Part of a small language model's weights: width 768.
MLP neurons of a small language model. Each row is named by its layer, matrix (up: input weights) and neuron, and shows model dimensions 496-623. Each number is 500 + 25 x the weight over its row's rms, rounded and kept within 0 to 999. Numbers have three digits each.
After each neuron's rows, "fires after" lists the tokens most often just before its 100 highest values on Wikipedia text that the model never trained on. A number after a token or word is its count.

L2.up4878:533494467516536488526506486487487531478512500477507500528504480545502518508514514476474508537483526489475458455508513496485508514484476457502504496482535501472491482526500471533507531512476493500509477550467544484479540501498495493478488504531506502495499499514527553496513491485494518497534492462499495569496515462504515467504519511486447493490541466490475492517471490557525502494514
fires after: "s" 40, "t" 15, "S" 8, "P" 6, "p" 5, "T" 5

L2.up5176:474478519462504445524523561515507505495489471480504468501483503489499466462546487486537497503521487521511493512476516492496467513573458524528511476506483490484543504501518529500519469470536475570474497509465544500484502488485531482553484483505478492527493564548510538502512471493482538520533498494527460515496505499482480511517522499527455525520510534466507511543494522510502503524501
fires after: "-" 27, "h" 12, "of" 7, "Sup" 6, "under" 5, "ab" 4

L2.up3951:520470470465503511493494532479501469494502507454450533534527518510508496495496477547522528473531442509471513482484469520485522522490478487514488529472498543513519466468495533495506485475481515456512499504492474501474517493474526499497488527512528496494478503534489557500499473470496485507527498511481493481503442487511502497532515476469486471496549512465475506464494510487503511474540
fires after: "," 94, "." 6

L2.up4144:487518480496493540495538487499503534508502483509547522462476527519493508519543505498544480458506547519473451489513496515479512502506473504473486475526456489484515502542496509541519457486507485492518449493457534470472492505487491517510531476518516513509449498478492473536503456497494508468487463543464458524514488479510486495501505474495464542517538507477500479500478553480529470503538
fires after: ", " 17, ". " 15, "It " 14, "and " 8, "-" 4

L2.up2661:478524490487473484489511490503504517480513538462457503543535509461497483501493549536458540462504493536540477493472513488491472470512489460553460490499502478521489495530498518502519491512510461512508451480472530481505534519486508460525486483508467462491450525482524482494497497523465528498506481542536486489500527498461503475520485499529506545509529499548500505488499509514503434533507
fires after: "G" 18, "M" 11, "J" 10, "D" 9, "i" 6

L2.up5703:556476499466525495529494535534488521483463482491453533515498493496491515495484506533496496474524477492455474535521505522511475473522526492527482531518500510520496492516482482473479531488533512492515501539531510490529470520480503531516489495492518502530494518524524514480502514456451491472506486501501484579486485470513504528515483498480499545457476513532484514493476497518502495525550
fires after: "==" 53, "===" 33, "====" 10, ")===" 4

L2.up4863:526504470480522479522501511487510474514499520546510511454544536505467522492491489456508453509509502507515515481480498480472535542485495516523503501443447515469505483511489513490523498508523496511547477448480533475509511483483491485528508483510489517478465457512525553516522523509469530483510515478563474507519501469523507502500517536468512466483514483493532497521518520531513501490489
fires after: ", " 42, "ag" 13, "b" 12, "Z" 6, "P" 4

L2.up4844:511491478475534466518492477472500459516513487466521522531513490507491481496514528502523487503531504475489436497490548514499544482514479501512506465511508516532534472441493514523562503512497514502516486490480489510495517548480502528525497483548499485534506546461521499474518524475544482506486516442506485458508535516529485540486483522446480486483485520502486497512494492533439514440514
fires after: "as " 27, "in" 14, "In" 10

L2.up5558:533432457477457462490501486500488468511480517535476520479500501476503514486523522491493486496527512494504472485481488472453519502510435471562491508520507485516492490533504488539483505492473526521474483503507523478507476469478496496519476571513490453527480518536475480511491550484509518504492525479501483488462527484493495477516485531511484527445518464526520509506477584510507512511551
fires after: "\n" 88, "\n\n" 5

L2.up202:493478534449500450489503459508540483513475503492502544514559460507519491455501486531497481523497528517524491504504475500489535453491499521515515510477509474470485476441530492484491515508487526423501484479465492489492531499480553503485527524494542511488513498478487501530480527532515500497527501560473475507533452520540492534506507511515476486487495494519529492521520517529510515486507
fires after: "the " 52, "his " 6, "j" 4

L2.up4858:533455476496480511508491528510502469476513508462504537454545510533550463446458504537491559534487514519466529472515535485450490557479458511516546538496467471498486481543539496531543445481481485490468506478512489500495493530487549492528530529530512542505498515495512566473512455506501483495530491546566450485430504517447458518492484492501442496523532472498499503465531485483477475475522
fires after: "was " 45, "is " 9, "been " 6, "were " 5

L2.up5974:518532544497489504525533520501463519505488550495540529500458496504500492513509522471499470488502458489520498471467506514488554476487500441534484500482466516479540547514529544479533467528490492476521473502519485510523488538491527500518470531477517497527482460489557473480525520515522531511488514507521487531472462476514507498498481532522522495511529513511542482511483440522503463487532
fires after: "| " 28, "\n" 17, "Website" 8, "\n\n" 5, " " 5

L2.up1705:491471532474545488502568526492481499516483508452473492501462530527503494496482497506483508567496483503504505494480493505508504525502495506509533479488473534445543506487558500521563519509493505505505467516512467494482488478489454515555462507505468502494499449507511542486526452534452553491497532470546484499504503483479491476487502541488449462478473538514535477487515492485486514487515
fires after: "a" 22, "h" 22, "g" 9, "m" 8, "M" 6, "o" 5

L2.up2443:511474514480505507482496473517524493523467485515512512459505523496517477478479537517548489536499543540528454509485465481478553501507461465489481498497417476478497466488534497486486469492471526507495464479503539450520543491504522474485476493504565447475513465490510530494525502463522522505522494457502461514489504509498516490490510551578491508512544489500502498519483555512540486469532
fires after: "\n" 83, "." 6

L2.up4317:508496486498514514504516486520490478487523481569506549483518508502482486455506506512507489519467514506488508505513514494502492482480493527559520524500454486514511492466516518527494460522474484469549488509466544489531512487485497440521555491508530500529495476474497517536494518530493511470547449525532501506521487520492504502522500500483432484479496491482498513472493508515509454490524
fires after: "L" 38, "V" 22, "R" 12, "E" 5, "Al" 5, "S" 4

L2.up3208:552505521458505460501500524504486526512458530491472536503504516492489508535525527538499491506563494479488463483455498510498545500519476491541474474488533454502528464522507509529544498513513489515532479531489505479551484521475475505499572563492454555484508513481499528480570469519477487456484482493552468504521505471509498551521504490499490476499526501511446498477499504549478468515492
fires after: "and " 40, "b" 16, ", " 9, "g" 8, "m" 6

L2.up6039:499501519456488484501489488500464529546530495484494477519516514528470491468505505520549486488508487521487525504466499472505535492514486514519493477493494490488537481471478460545548493535484508497517440461440499516478522496478514503532517474528468530519484493481509548494500519535445512463552495480559506459492548484527507500519518496511484463467595469535476506531471517510509461491519
fires after: "P" 25, "p" 15, "b" 8, "op" 5

L2.up5126:500522539493497453515496481504486485498498530468484473501522437487513526473508489540505493457528470509534475507486459508520486493494481483506540537534504501500560518499497502513476466532496504481535512504450508466479525503473542524509504480525503486494489527481495498488481463535481493458505477500494499504484496463516499458486545513494496497509524514551476493512493489493491525500494
fires after: "the " 37, "The " 7, "a " 6, "r" 5, "his " 4

L2.up4017:547453458451525489514509524477460481492505523500508545515522499525483505515469508498572494526525455496453546473514443488510528497511487493512479490524498511453532534513466515532523488499488504461473453483497506467500482485474487491522515538487528517559495512512490521491562459533518540543517460489505472531507504510455490513531515478512506512437515503510525477504492487508490538465535
fires after: "," 48, "ap" 7, "ud" 6, "os" 6, "." 5

L2.up777:508508447476487522523473486515478528505488499468491519523511508495464516477448520495493514473545515512481479479557492498479507547493494444516497479511465507508500493532478521468485511460516515508549461480517494472492490514489545515502502497517496478501455542519518463510504495500480502489535512498521508542503437449494495519509481508461507531457485507531516502492447521479525472533506
fires after: "\n\n" 28, "==" 25, "===" 14, "====" 7, ":" 6, "Note" 4

L2.up5062:528479481492476509550500552466464479506505509494486550476491429537502481500458506497467522495535492505482503476486467447487522545506492475522505488510457522522473511513459507579507464514511516499477468496501533508514543523497489523498516489498532544546505501481552507468520465497514488472546551542536515516482457508501490493525499526527486477519510484501499516477529561493481496487521
fires after: "is " 22, " " 15, "was " 13, "were " 9, "are " 4, "V" 4

L2.up2437:520490511502493539532512455519467457496486516485475514487527512527490500485547546502525506522515521455495517454518490524489546548471497499491463478492442506483513502463475482506502488517487521523503494476479510487511526498476531493509463497505498535457493511509502546515529545512516547522513497508513480524529525430472485465474527493481479455498495474501463506488495489510495515525526
fires after: "s" 21, "dis" 13, "P" 11, "t" 6, "p" 6, "st" 4

L2.up2886:529480499512497488511520494509452533504474508509517521446474477478533518504540471544476506484509489484480512475500467432521506517490479515503513493483493479498504500519451502548505488519498529472489493509491520510510510537467517473501486527506496515503492512531540500512503509504506477480485498554522498513514467492533481511485522534528453504511508528519480492530485476512521491494547
fires after: "the " 32, "The " 20, "- " 5

L2.up6041:518483496504509488494507499503508507498510499483497520462532487503562523483479519533482504543514501494481478497495493502473519557498505495535498560449523502439483490515539513498498494531488476428502522483503536464505522535489531535502513485544537471500446533512502504518529551512510517516495488543521437522456463512515494507479457478474464492501506528508509492512522492532500524500562
fires after: "the " 52, "The " 12, "a " 6, "s " 4

L2.up3724:506508505508484493504561486520516516507508490473475520458549545506483551446479549501483505505456472497514479478439499524501523510484449509508499493504518467503545470481470524539473501493533503508488432473456517533528468482493495440511576536539481482499472515470478515496552498518481492471512503472495487498484507473517499503500511527528486541495531497539433502490466468494506467474535
fires after: "-" 15, "g" 13, "_{" 12, "G" 6, "b" 5, "GF " 5

L2.up3782:511531490508518515496525548471472549525518544482457534539462501465482475503493526536505474478534523497500534498493504529507497559523479505520534473537456507525524522513511528550531464531508438486501415526503557505521495491490511464503496510462483490530528485465510563495513486537452512475505481531576511527520449479487501475519518503512458499486517501495479495446492557523505458523498
fires after: "M" 15, "L" 10, "P" 9, "C" 9, "G" 7, "m" 7

L2.up3193:535485448437476529503484506529435461467496536475502533542512498489519535533498513500536527524509478486480527444486489503519545489472471503510533505460513543498508472502475550490484491496505524497484499518487499532514540535469498533500474519497501465500514476495473511467547478486512462514479483487510520514493478499495491517531465511506479477508548519484499507533499497526506528471567
fires after: "," 63, "Bl" 4

L2.up2265:505513525459451490574520515490484504512479482482455538491509501503526530500504471516503489513571467522500499475488478566454505502471488467500502492477530527519501517509515516504508496494511534530521498482489496507528489500505527494507529502464520447500490469488541492471468523512521528493497505464519476514522532467511498496476464518515510497472438513523477485499491476502542537526516
fires after: "\n" 73, "due " 6, "\n\n" 5

L2.up4951:517502510479447490500518490462503473509507524427472487533533490501507513483499509496520506487498514509464519468467461489497504489486483489498505524450498502468530490478498531507507544520476548490532526496504487510493511510482443453489519533529508538518493502513563541522531468534503502481523457510506503485507500493504496470523522488474510484478498496526493492525501503492490475524540
fires after: "st" 19, "th " 13, "th" 6, "m " 6, "?" 6

L2.up3888:513481428491502492499534525498478475461485512464479510500512478537514510529523467538523476448499476513458543459493481520485551494501488503525471549445514511479547514497478512502480468483517502519515486483508520521485492520478475476527487561538524492539481539547477496514512482504521474469506506452474502504494461485517516502496505529501497473502514488495488505487492514539480519452561
fires after: "there " 24, "There " 16, "more " 8, "Th" 7, "Wh" 4

L2.up3402:510474494429517513510522430472492509536474502478499509479509494488495534465491492526503502492501500513518434494485510503489546506499462482539534481543481516487472485492536521494510531523509505505512485517476507516493512512492512487521506523486443499502482481485559529497507533498456545487478478484525472488527518466496480489474515501533466437501521538503499523507488536519459535445511
fires after: "." 76, "le" 6

L2.up3191:521519521480514495526511492516456504498550474456502566448514504507475441459504510537493468491471560481524485535479525495463486499478502479572528479500485508540493526477547515487540469490461486520498490486473535493552476490461561501528529480487491504481518525471497485522501488577452470485487491514543466506481529483529518490470484535457483499483515511471548507530522500510508484503534
fires after: "R" 22, "B" 14, "V" 10, "K" 10, "T" 6

L2.up5436:486484471462410520502519486489519496500441477506495542538545516448497490485494536553536521502511503486484507521459539529452532525483481459480507510477509506494497486437514513476506497480446514494513500466556496532532528555488547478508481538547484465521453535490500503504492460517488504487537484506481504514471507473519522492487475540492488489517473483493489500503502484530463519448510
fires after: "th" 16, "st" 14, "St" 6, "her" 6, "ep" 4, "such " 4

L2.up4122:527480528478497507498471506489464516521462496526518526481506435519478562517502467576515494491542489497501504486459463486488491489486510507533469491499511536528499486502517521464503509567428475526527497492507488496537502511497515513503512546538503498484515491499488536460484522475497491442468502499523514519472467494480506478479532520531499473495492551498494517459536500476496456542535
fires after: "Women" 17, "Men" 10, "t" 7, "men" 6, "f" 6, "w" 5

L2.up2885:511457510521493514504491480484518490487497544511520510446496489538479518525471486524496517471535483543509500461479506535508498523502484479498529490516493504517525511490534506501508482525477470426555522530491517482541514501485496493497496485518547466473502520501497488538511485540479464466512465531528465503490494497484489495514519486506499468470558466465500498507499498499538481539487
fires after: "C" 21, "b" 14, "B" 8, "c" 5, "Si" 5

L2.up854:517483500474511516507509504448498525481496545497508518520476462511523500489473501558467502510510471486495528471469464511513505517473450491494523476504502471473499496504481511494519438498508536478455492440479513494503510508475501494522486496513514506497431476515529508532545542535470489531472466517478474481505561492499505536521517523498480464483491456492492481511479521503506491514545
fires after: "C" 51, "the " 12, "The " 4, "Br" 4

L2.up2024:521452515480497475515484489515512506488470496438460510484550534491536471475502534580536533496532464506500490508481508479498534496504486509527511518454526487528493496489483479503493464495489497505503495486524480492546517501484502491513506536485468523495507506464571511491543513511520517493493489510525447509501511493492475474500477517507503495496499512490458477490501496490505522504578
fires after: "and " 38, "; " 13, ", " 9, "to " 6, "that " 5, "with " 4

L2.up1805:533482539466515496519502511538509508505509479526460557479520485496472500458504524483508505495531500513486501496454498492437504481484471486499515466512506478518525476512453511525474489518489461508487495530484513480511501499478530481523572502491495480504488450480479546500512483511455576500519527497531455475543523478515513542510476525475456483474499514512504518470486535493467452489530
fires after: "L" 26, "G" 15, "Tr" 8, "B" 8, "g" 7

L2.up471:551497538489533499473537537497501500497468556475470494529518448505549488487473479552523487527502450474481459472485484490524522487490492479485521520485500496501494451449502477515527475513527505470478482525496491471484541537456534503513505483523487466487513543509495536513567493498495528484462467517485463497479519477499484473507533517501465514546473508505501481486462558519468497505510
fires after: "the " 59, "his " 16, "The " 14, "s " 4

L2.up1752:533523453490493513499532505455479551515512535523472510507554534513487496504475481520503496480495490492526459494490512482519527529493519479512473491496490528491507519453454533521509510534509443487546511486504478561518507503483531465532554502518488506481525527444469498529527474521454534466480466489502468478503557491539511464518491502537483432519477515485475506530526543505488520474522
fires after: "b" 28, "." 8, "ab" 6, "Brad" 5, "ak" 5

L2.up3198:500488522459476522493508460486472485480482523512515506554547502506512535516502484542486564463496481515495489494485512472478489506496518480499531493468514484435462477490466530483523529468460539521507463530524512570446546524486469459512514525499486492481421511500529485504486447542467514485495474450503525503511442453495517489523516470509495499490497523520465501524481494509470441507546
fires after: "th" 18, "id" 11, "Gl" 8, "the" 5, "ern" 4, "st" 4

L2.up3169:520521519437513519500518485501484526518512541514479552545527524515465508499495514551538495530506504475481517483497463486457523530458481508549448455451510511424517504482452519524482490509484514505508470519456492524485520503502506491518525509484524515517448531547490493513514517554474527447536457503485499497508529481495505506531492511494504487501503510498497507487440479520486551473525
fires after: "." 56, "," 27, "et" 4

L2.up2768:513537497478525527481541520496490492512479510452472505507502515466492493536494524497521481543490502510513468477484506505504514522528485451574477457498456549468508518479493540543515465497533526558518462480496519523534500471479543484490559545514475472508499527487507510519504484507434550468542478515521514499507526473464499519521502465473492494484528497501482493495499476504492492487497
fires after: "m" 17, "g" 11, "P" 8, "G" 8, "am" 7, "." 7

L2.up4358:502532520491508468494477516495501518495513563456481520464461488487486530499518505506463528465519465496489517484509508531489490477521452507553474557492509521468536511504538501494518493524508504477469478508480512515495474523486456465520495503547470545514470464520510551521554484539475530471535479520540454493487552516456491484541498515518452477500490543519488491519513469507468519505489
fires after: "H" 18, "M" 9, "N" 7, "-" 6, "R" 6, "Jul" 5

L2.up5527:484487488500555526509480474479457479493514513524491545503476505507478470447490540518499541496515458544493533493497499501468472474514466485503501484471476532511521482494530522519508489506480481501523454533481511485496512531491483471569509471522528498577475474520507506507533480501488489510518461520501475484520507441494490505502537507495479480498519543512506475512476542535521476515549
fires after: "D" 22, "V" 19, "J" 9, "L" 4, "C" 4, "d" 4

L2.up4074:528464488468482495524461524482500500511487512522497498508530513502493498492504533520491499491506485547521461499496506474437525522529472497542456535491498542486517457477509515535511479518481507514478460483454544496495497499484535444529486522532514559517478506479525544514505522512486518480523485511545502519486543500453501521512510533479504501513509495503487509483516511522520504510512
fires after: "\n" 93, "\n\n" 4

L2.up680:500487488520494531505499502528467520504534554488491532465478465470484523527471517540514452518513519489512453487492510524478505512500474452475487526497522473520514513517494531502530486521480463488502480538521486462517523516469522434504494510480550503502486484482508512471553468512507526506527461517485438521514536503481485499514474484540449485470468537506530484515440475511511500523530
fires after: "H" 11, "W" 11, "K" 11, "D" 10, "h" 6, "n" 6

L2.up1958:525467526483497529514461504481500482504506517460526533498525508513494542460493512533499484469575511495492504510443520525490533500532430472526511473496479486487478485486550519515548485496505515447486471510516538483513490526484454514507578537529486490468493475476490488487505466511492528493470525485533483535453457499491496469529514509498486474505473501513487488480498536566478475504490
fires after: "ro" 18, "f" 12, "le" 7, "co" 5, "-" 5, "re" 5

L2.up5737:505479546455535462531495543513553506539482510464496496517475505515485507493509501490501472524515513503509485497514478454463505531563489488527500513518544473503499510522516498569530468501476514491471506485517494441501482483463523461499545518491465500540515465522500512526496474545475510473504514483553446489497501416509502466509494496500446523508472490528483506476492471522508526491489
fires after: "-" 49, "h" 9, "y" 5, "sh" 4

L2.up4260:537506501500520531525533488502477524480507524483536533460511487527507498509492495512562466514525537483527492493495520502465496535492493493552527499535494526507473510479507523520518467518529501531505460542501518546494495526467528506531540472534490512519482479491509485496505511568480523493525481540534495505490452472492510513516454449453464495537491517478493523502532522540493481445488
fires after: "O" 32, "E" 10, "N" 8, "R" 7, "U" 7, "A" 5

L2.up1448:538498532505490474498514538558460502480527525453457490476525465516462497510512543502490475478490451470477473502483484510497495529468471491505492541517555451539540519464474478490491506492484500473487494536480505499510488495451489458523479515474482492498518525497496564514503525561467494527511449517528440486511484489497495494492520500544490538508522511517525487474507458495486520524504
fires after: "h" 22, "-" 14, "H" 13, "W" 10, "Sh" 7, "w" 7

L2.up2561:516423484503486437515526500530484479491532498491524508479525476492523538481474498476504518534534542502464529495503514481490559528494475478514473513507466528525506476540449497544510497518463498446532500451516518485536495497484486471501508537544498510546503494469493521514508477488498543487495510541502474491465495526526476521479526504517491498509497479528535511458491535481502478500557
fires after: "was " 40, "is " 15, "re" 10, "as " 7

L2.up2210:579467531488523514489486490480510515499476484479501507531511494526554556467495524515530492551490462485443461513495491498497498509486501477467526504529537530487532495524516519506513483490498488460493505504487519511501488531468510525514489534527512453511462501547485478540535524507499486516510513537516491483477507468485504528496505512516485454505498522528542503497507497486494502494540
fires after: "New " 42, "the " 13, "The " 7, ", " 4, "Kaz" 4

L2.up303:495485498444494502491482486515514531469483487458466523468494491497524490503467560495531466542481476519475521514508503461483502505490455508507454496509527476459495503519490503521500442508473480497482457495532485490519498524503463443537506522522493477524498493523484526482561454521482549522509513518493475498457464485492515452508503489483468505512502536508474516452519482507503494530533
fires after: "-" 55, "/" 6, "H" 5, "D" 5

L2.up1211:508459498465479498521484486490515530552485475497453497537512507466494546466521530501524516536508512473464482485501480487475509543499490493536468477510459486474482467538499482537523504540480496510484427502490547467491512484482466487511520540484498505479501531515501529464562492502491535486498500510552496517485457489488507505458499493462440487498522492516539490482515511504481488547533
fires after: "–" 65, "-" 27

L2.up3884:479479505478450490538455480490504474546499479463463489506500500488501516472520573497525507480546478507466487500507429505477503483512476501523509502507483494497509509503515525521482524530491527505464493449536489469472510529477449456516516561482465501494526510519524505497552503509488500494483514513498477539483518491473511479455472484548476480497531508526516494501530537494477487470510
fires after: "–" 43, "-" 14, "January " 6, "201" 6, "out " 5, "202" 5

L2.up3488:490462520457493501532523465494487502495482483468452543535536490489504504511482498517531490486539462502468504485504487516458505496442480497525479471490525531494501545521443499553532481504497516482475461433467501489502509502479491524528545561502508490522484545525516483483555465543463533539524498528520450482519505506524504530506449523501505460489525499477480508511498527482474520494532
fires after: "." 57, "," 43

L2.up772:505487535477505534482507514510496520497500495506487522470488474505520485497493552496524477473529463487522493501504512521519540499497486472545491478511480527526537517485498511528512466497483507510496421500513482488511506494476531449529516494496471501502506435481500533498522481537437526484519506566492528528508477499531486447495571514513486485490536484498525517456525492501526486510511
fires after: "M" 17, "P" 11, "L" 9, "m" 7, "G" 6, "Kr" 6

L2.up4127:522509541466511511504519519496496524525528503504478573525465483527491492525491508489477513506511509483492543504498505498485501545494515515574534505494472505453522532501476504576514489529485498517503451508489522483512501482475477457547531472487506509559465439454487499521507455520511538502548545499497515517516485482485509521528497518455508494509524518546521505463511492522507504455506
fires after: "M" 43, "m" 8, "I" 5, "n" 5

L2.up5332:494478497484537515528504483500508506469511514500494491521465504458489512482461523569533521514511511488481506494462487554469505506497430496520475522528514505508502506454461483506530491504520493497489518511480496464521498538492531516529539497559495501494516500494535549517508496492470507477541431492516456496491504474501498501508525566482495486476534526488459495542524464481494494487547
fires after: "the " 21, "P" 9, "S" 8, "F" 6, "T" 5, "6" 5

L2.up1760:507462501492477492510508505541476510499493504456468507461508513501498495477458524558535477497480449501509486518450509512525513490477511522491503490496558528462516475451515506474517512511508533496467500477497522528477500476461482497496517533531477521484497525510488515543525541553450534494536461487530501473479524462459526491501498506505497486501519492501506499486508540487486508444513
fires after: "sh" 13, "b" 11, "B" 11, "f" 8, "-" 7

L2.up811:506467507483450489511467475507491491490454519483458509475537537488514502489466509514467486504572530489519485499462491507439529489534490463534495490509505523533465478509499495509526497466516535529490468492506518511509514492494506498529500536505522442528466525483527506511495516503498502509476525498495481496506526479498506481522497490522495496502493489496499498487482532518524536467555
fires after: "\n" 99

L2.up5187:524482477517508488483542511518472506512492474495438564474543519457533483488506509528517492508501496496463491484505496534483524486521485509476449521512497479530510527489476534520507463482495483494462459471501492485505528506483506474496513495539496461510478510459496495519523523518498521510513464542508439518476482486450504527512464524501495557481535552546490513496497463523522492506580
fires after: "It " 20, "and " 15, ". " 11, "He " 10, "he " 7

L2.up1267:521498497468490486528512549485507502483491533454438521491569512522506503494512532549507538519522476507459478489473503473501492495490509494577501511491523487529479519496465510545521481519510488528471504506498483475509536481481525490519468493519472506531494500523536548493510505483542556463492481474534472525506507497456489488479489490488508538521496498492494501484496471532530563518552
fires after: ", " 38, ": " 25, "; " 7, "- " 7, "\n\n" 7

L2.up57:553500490483487468508493473492498485536460499502530565493505477489494523523517499543540489547515476478491501493533473511482522493531470452506524487508530501506452459486532498491513500490452518452522512559528491464546573524488507488470530562526489518495509506492499561488600502462533539477478526500506458545510487488515517494506505498524538456478513493482491504462498504528563479497532
fires after: "\n" 42, "ers" 10, "Women" 9, "men" 4

L2.up1577:499480508477489509533477483481508513504517507454508491493493490492533506524513480515472514510540468500475488476486432496498506496524448482582478517491428497517476513517493524561503504540498512539528463487474500514482518520492502475489520545533485544532461501507496518449540477495467543509480489505553487493513528509514490512493531474523496533482495488513506506517543512515480504506511
fires after: "–" 65, "." 13, "−" 9, "(−" 7, "-" 6

L2.up1096:499473516464491516509486466497478539532505520483446522520476451503496567501493496552499522466516498501537486525501474502506523495512479475525530424564489468503532505518543511567524507475479493527534503490461550461524503500462524509510549481506525477508511503513515494486477495496492503476473481473523502500503497468498508486488478547534464488458504507493447531473504545523484496550501
fires after: "f" 18, "tri" 12, "tr" 9, "di" 8, "ro" 7, "Tr" 6

L2.up582:534494501463462501540476504534496473498526535510495548511456517457488510514505468472511526503509487525526490476526493527479516477502489489509526492509501510491491547504517518534534518528492507523498461508532502518474530525490485489530550467482501503490492483493547511479507491513502485517510507498508502531478506507459504493526499540488541544467531456530493513484510525531483484471525
fires after: "| " 30, "\n\n" 20, "Pos " 5, " " 5, "\n" 5, "2 " 4

L2.up1704:516481530444482521487560547543485512508467556519487509503488518442477478490478489484502508503478501511482471498495507517493504537510502483553502474504489510457495533514463484547517476470509503539505465480508493489478490501492538461525563521521488465540505474504511528491504479451481565523514532474493475495493487483493499482471504456491507541509522464525512500495516508507489483488504
fires after: "." 41, "as" 13, "m" 7, "M" 6, "im" 6, "N" 5

L2.up533:518544486517491495536499505475477459482495527514506573503498520482495509468514480529478463542512506488501498498504508537495495508531490468547522517481523504553482512441521510521527490506456482451533509516479480454562506522481534516510471470552545488486509485482510530499494471514485508551512504498526467499488474478493510462512474476445498476430481443477466507479542548545491521524506
fires after: "C" 27, "D" 14, "c" 14, "B" 10, "E" 7, "V" 6

L2.up4877:525480535502498532478485479532524494478497484502468521530550522499466472440502482505550500556556529523481505481505484507485504545568482486511545481473453528518521500496496482501539505482504512455570513514489520465524495488486512528483541456514497462510501537478502530498510495525493518492502495503553467497529473460458502490515501534442489500503512482467519485493531521547511482536525
fires after: "F" 21, "f" 8, "National " 8, "P" 7, "C" 5, "E" 5

L2.up1153:514453543483520521481500530510475506469502535502517499473524526522473541530452524530498500496515499518446519490505488527495561572534466510482487507465514530519524469448506509478477536521487490498509472517482499468494505500485511502542505476498513496505505518531501525490466507508463552519511480553510489526500501506503485488505524490502474518486534535512505487453484522509493518487502
fires after: "W" 24, "L" 23, "w" 16, "B" 10, "b" 6, "l" 5

L2.up4022:515523531507545517580488516470487505506491505481523509489508553465489482507498489476499511525524536517538500518459478489479500526461487487539476464494507514508527498466495510528470519518500495532490449505493500488481531475491510447525557478512473455509496468494508536508519461522470568511509510465521470515513515440474530489489489491516458502488530512548549503486545455509511501446506
fires after: "." 25, "m" 12, "t" 9, "M" 7

L2.up6140:526446519487515514542497514558517504464431542494454529528498486508492497473487481459502502479474410528506511436513504496479483501444490469560494488501474542497512503530529485519526527493500520484479503494522488520486505513483487503505498497508505510528478460510527503534498461535505487490535495445449450514480518499470515488482493523471512504510574525451531498504514470516519447465532
fires after: "N" 17, " " 15, "No" 9, "Mus" 7, "1" 4, "\n" 4

L2.up4614:516499476487477508520525532536465491549468584476428535466513541492495453515458535473525466466505466516520492500470499509507498582484514483540488481526450507477520492528509510535513495548512474518480436522476477472493490487491506470553491515481474459503506472492511541493497466530466504489547487511532487493478535494460518516499480483497485524446510508493500498463542546510499496518490
fires after: "G" 20, "M" 17, "B" 11, "A" 10, "g" 8, "em" 8

L2.up1926:494517517440527505551531547474463457504477492489493496498500508461494524443495495528530512498485458490507495514522488512467453491458467489503523521482545511516529484482474498471516452515508491495491505452533504521526518532464512504492474490555497498494510468499534505524519464509502508486493484555490437490515508501496519531500481514478490494518482516450516503494504500473489479446559
fires after: "the " 73, "The " 26

L2.up4037:497538479519515491491493537521513500517479513532489505470525509491516521520502509521535495503517427490475488480467485521471486488557497480494523541504453510515503465506504528510541490511499507504518480516482481498531485514500529502503504504517489515527487510487488492423492473499487484465539502476530487575456489514531493540502523526546491508502533482533503507445536510501525431497496
fires after: "Women" 18, "Men" 17, "All" 11, "men" 7, "women" 7, "We" 5

L2.up58:527463500446483465519469536514497481538460500437525514469502521521528507487490523482537464533471500521489554490493530520483483505530491515494510478513522495491541496475531477520572473480449520488507521487472512499506478482491508534504530512487486512517500485546521535489531475495515520516526517482522459506476500482528510482502490500461401490476485493510516505519493506458536501521491
fires after: "-" 43, "h" 16, "H" 4, "ong" 4, "Af" 4

L2.up2764:487473455500504511528519490510477507492435516481487475471492487483478508479512508520473508464509505474451478475516471474491464506473480492554526531480490500500508516483470465540530460501501501503491519493466516478481535515465523480547507483534488491513498541489546507503561508518497517508513465517485468479482473502479508501511467544501492465524500502514510503523497515500510497526559
fires after: "the " 65, "The " 27

L2.up5669:521452509511531452485525484462460501512507484516473552544514501515511489440525504514523491504547506542483485466524526541489476478501506494524516502499516508514575527506539525513571495501515450505482503514513488495498480505489510467540533503517523480516489489475493489506518486513494507548517504512527489472467525440487515480502504514494479494520490536527428498490497524524497507484524
fires after: "In" 19, "Al" 15, "A" 12, "N" 8, "I" 7